MLP neurons of a small language model. Each row is named by its layer, matrix (gate and up: input weights) and neuron, and shows model dimensions 400-495. Each number is 128 + 32 x the weight over its row's rms, rounded and kept within 0 to 255. Numbers have three digits each. A neuron's up and down rows have the sign that makes its largest values positive.
After each neuron's rows, "fires after" lists the tokens most often just before its 100 highest values on Wikipedia text that the model never trained on. A number after a token or word is its count.

L3.gate1100:113109137149075129107096138146161135123138130108121121113149136139083139064162179158158152160113144120112122140115107156153100077143112087185122190077139192098163119115126138119193167227177122068108045155073153120113091132082148156160130135084055083158194095135124099110137128109114196094
L3.up1100:102138089121161140084090064104115101100130117147089087086087168123078095170143138194108142119132189139109055095156157176129113072161165112110151142109143083131117140123109132139167159118153108119121141148107132123162067138104163114146111123127134133092147106146122095115108132099106078106
fires after: "|" 51, "." 15, "== " 5

L4.gate1311:177195153065114120138160117082118099144102149135139147095083142121144166064141126178090152196132100096155085115091130088101163119135177124134165160135162151176102124119159178123125122112130139088102094152121238156141116145090137108159120149136054095072173116054098148122115086160120118096
L4.up1311:092177056112109185130070088129098145084166136136117166118150158135094121154156116114148134165111204106159151171125080153071103182122098094102110097122158078120107095154077099100091114108146130120110161113152100150121083103141090148123171113127142153114121095129084085081104126108079068107
fires after: "|" 62, ")" 7

L2.gate7:135108088120150111124071138132135150145131148150152114141091117109102106144137142123114167135120213101130094040088095104112130121113142083113117157110136137158161128103102081069156151119107051138144102131108125122131075119089103099147147127132039126139143151148102130146133148106096126122
L2.up7:159113105097113109126072121113114118139106177150106096149133092113109125179176160156116110157115176091107143079103094082062143147123122062113148146130170103139057087129129059094100109102134076088091116156125172132135079108089094138154200128113062141160112098173117118151147068086118142101
fires after: "." 43, "|" 19, ")." 8, ")" 7

L8.gate981:097119111160016114098132107138132163158174142141141125109098106152120081121144089080151079124092117104164126150119158154128099133066130068122160053166086116071185113185159120096101077132115154069113142138093133150155118160148148164173118139192069086130163146095131099105146130113096141143
L8.up981:166119133153082115164210158102169123174176188076131128144174074166158124163122097145140120097125127140188090101110065125151164138111120130132100123101137159083124129077159170171128147100140081159127160143082144152114123158116110125129172115196099130111166137107165131188106096187088115168
fires after: "is " 16, "as " 16, "was " 12, "a " 8

L3.gate1222:087060096088101146062118091149118087102122132146127140151129146122143143179138177114138129145087151164133119121123117095166130144164105088143157100150113119121052140113142083125121093118103118106164167150134171118127111121144094114098186094095054089177183091132148131143156119130108150115
L3.up1222:134085067178112145082084086112144076075092184123086099081069139132130099171179124118087166105125139140102159116105150118171114100190112085120181098137151072174124126136119144077145137093115102148102129121122128124111074095135081136113143144067105110120181145072177098120165141119116129113
fires after: "\n\n" 31, "|" 25, "." 23, ")" 6

L3.gate840:090064086133186143128090180095129059139153077106221086196143177072089120143136148133128216147181151168154096099092112082100161164180128096109115142159124124136125128192130202104095135153120080121160130132188184148125094085096124108170087170157109133115114130137133069081136127097133143149
L3.up840:120119093106180143106091127084095126128127105196194104142133114115101088172183192170151175115236132189167161093063091108117152132154145101096155142121149102133096108177050212103125114159118134103132093143175114168137082099112086152163108130151135134096109132115147112080129143157115166109
fires after: "|" 37, "| " 27, "." 12, ". " 7, ")" 5

L3.gate1181:126191118147170102122149161099074136099154150109105168166128104117128113158184130138138114196138165093105169112117121086052094100108150175106115154129136063121162148164142164056090152147140107120150116139067157130124165172048060138186171093085060129094117178130100199131144156145127043125
L3.up1181:176134150108121130091114106124079138104195075108142107137075126113087137121113112157147090155072119113146122084135165119078089133092180071114150086123209057149154114121101117068154073114134134109127162132133126133148125134056089114120145140149123159146141112160123137158148134115139107145
fires after: "." 25, "|" 16, ")" 10, "| " 6, "===" 4

L4.gate657:071097097116187183079117070102121080150131121131154102146174116094123129144135115135114181155181143213188119135045104104147129148160126143104121126155116113141090132176120185105115073184083122118132105128141130124170124029097150092159118111107168122139125110139138081155065112106133116185
L4.up657:115125072114159167144106104136143077114153152104102109125151139095093092146164118142101202156177150200208083117033109122147138143136200075122123070155140119148082045149117183119121075112126076179110067143171091081131092045169125110152120133119120108087094132134131110140059132144140126139
fires after: "|" 31, "| " 28, "•" 11, ". " 7, "; " 5

L3.gate1395:099134090120165114107123077077112089138122142145161131122102132137157044143092155191098129172132167124098135092108093125127125120110085077150163144132124196127096157135114120139131181116128083189111096160121139140135114129080127091197098185114050116175164102107165121094094130134116167073
L3.up1395:166069114166122190122077127152156111148163147158211088115124112125078142082099114115104124154098161167131116087108226101147123115181144066130094116054085149124073087150082100070123055103101102147163109110091133150120051123118094117119163118054139141102128133122117103105131119146125096131
fires after: "|" 46, "." 34, ")" 6, ")." 4

L4.gate895:085116148126099096115110166165150130079174210111100136108149122141111139070097122133168147199090133117122096103134147108063147097151138120101097106178093147157149141100131146098159118075125098111185152122092104094110171099142112095148221189107107095097127156095127180124097110105099110185
L4.up895:086088167115156085147122109112088119169144094158154118081113105135119146056124089103159111151162097145106118139103108143132117099117174061185150136110117177137155136173163129123116140147170071128100139156148122136125077105196157134084104156125110143216117113145088115123120191182171108106
fires after: "| " 30, "1 " 11, "0 " 11, "\n" 6, "3 " 4

L4.gate64:142171151117104098123148135116106150190154178127131131129139119110116139117155177132072155195164104111110108136132155077133152117116135135089088135134152108168106144158097198168108085125129204083108074126164111180116116148129092115145153166110090111197083104063088088138135086117134079115
L4.up64:113161153112124172118148102100100083119146114103112071158097105165121054108069118134154091141110146098122102187094112161114112096135181133085154072131162156124129093110114118153190128094136108118134106143129157139150154154217153128160145098099111129218146158067098118125108131109167146111
fires after: "|" 30, "=" 5, "G" 4, "V" 4, "Cho" 4, "served " 4

L8.gate1027:133115090104153083118144104121154067162100149146138174147121110095097129157133201132109191177126101085088153077128214130158166114061130173140169142124128168112108117133089150133087110097157111206184139104150147054082141125134100158161111134113090115146157090171146072149133088173174172087
L8.up1027:141067107176100140133167129094119121132174115098110173128119118121097126135151127130141099127194113143143138094092194117108103143164120127138119131127138109128069115183086101105086123127180101136124183135076170164166096104130175076145118103158145086121126120104195129145165155069101119132
fires after: "==" 42, "\n\n" 13, "=" 6, "===" 5, ")" 4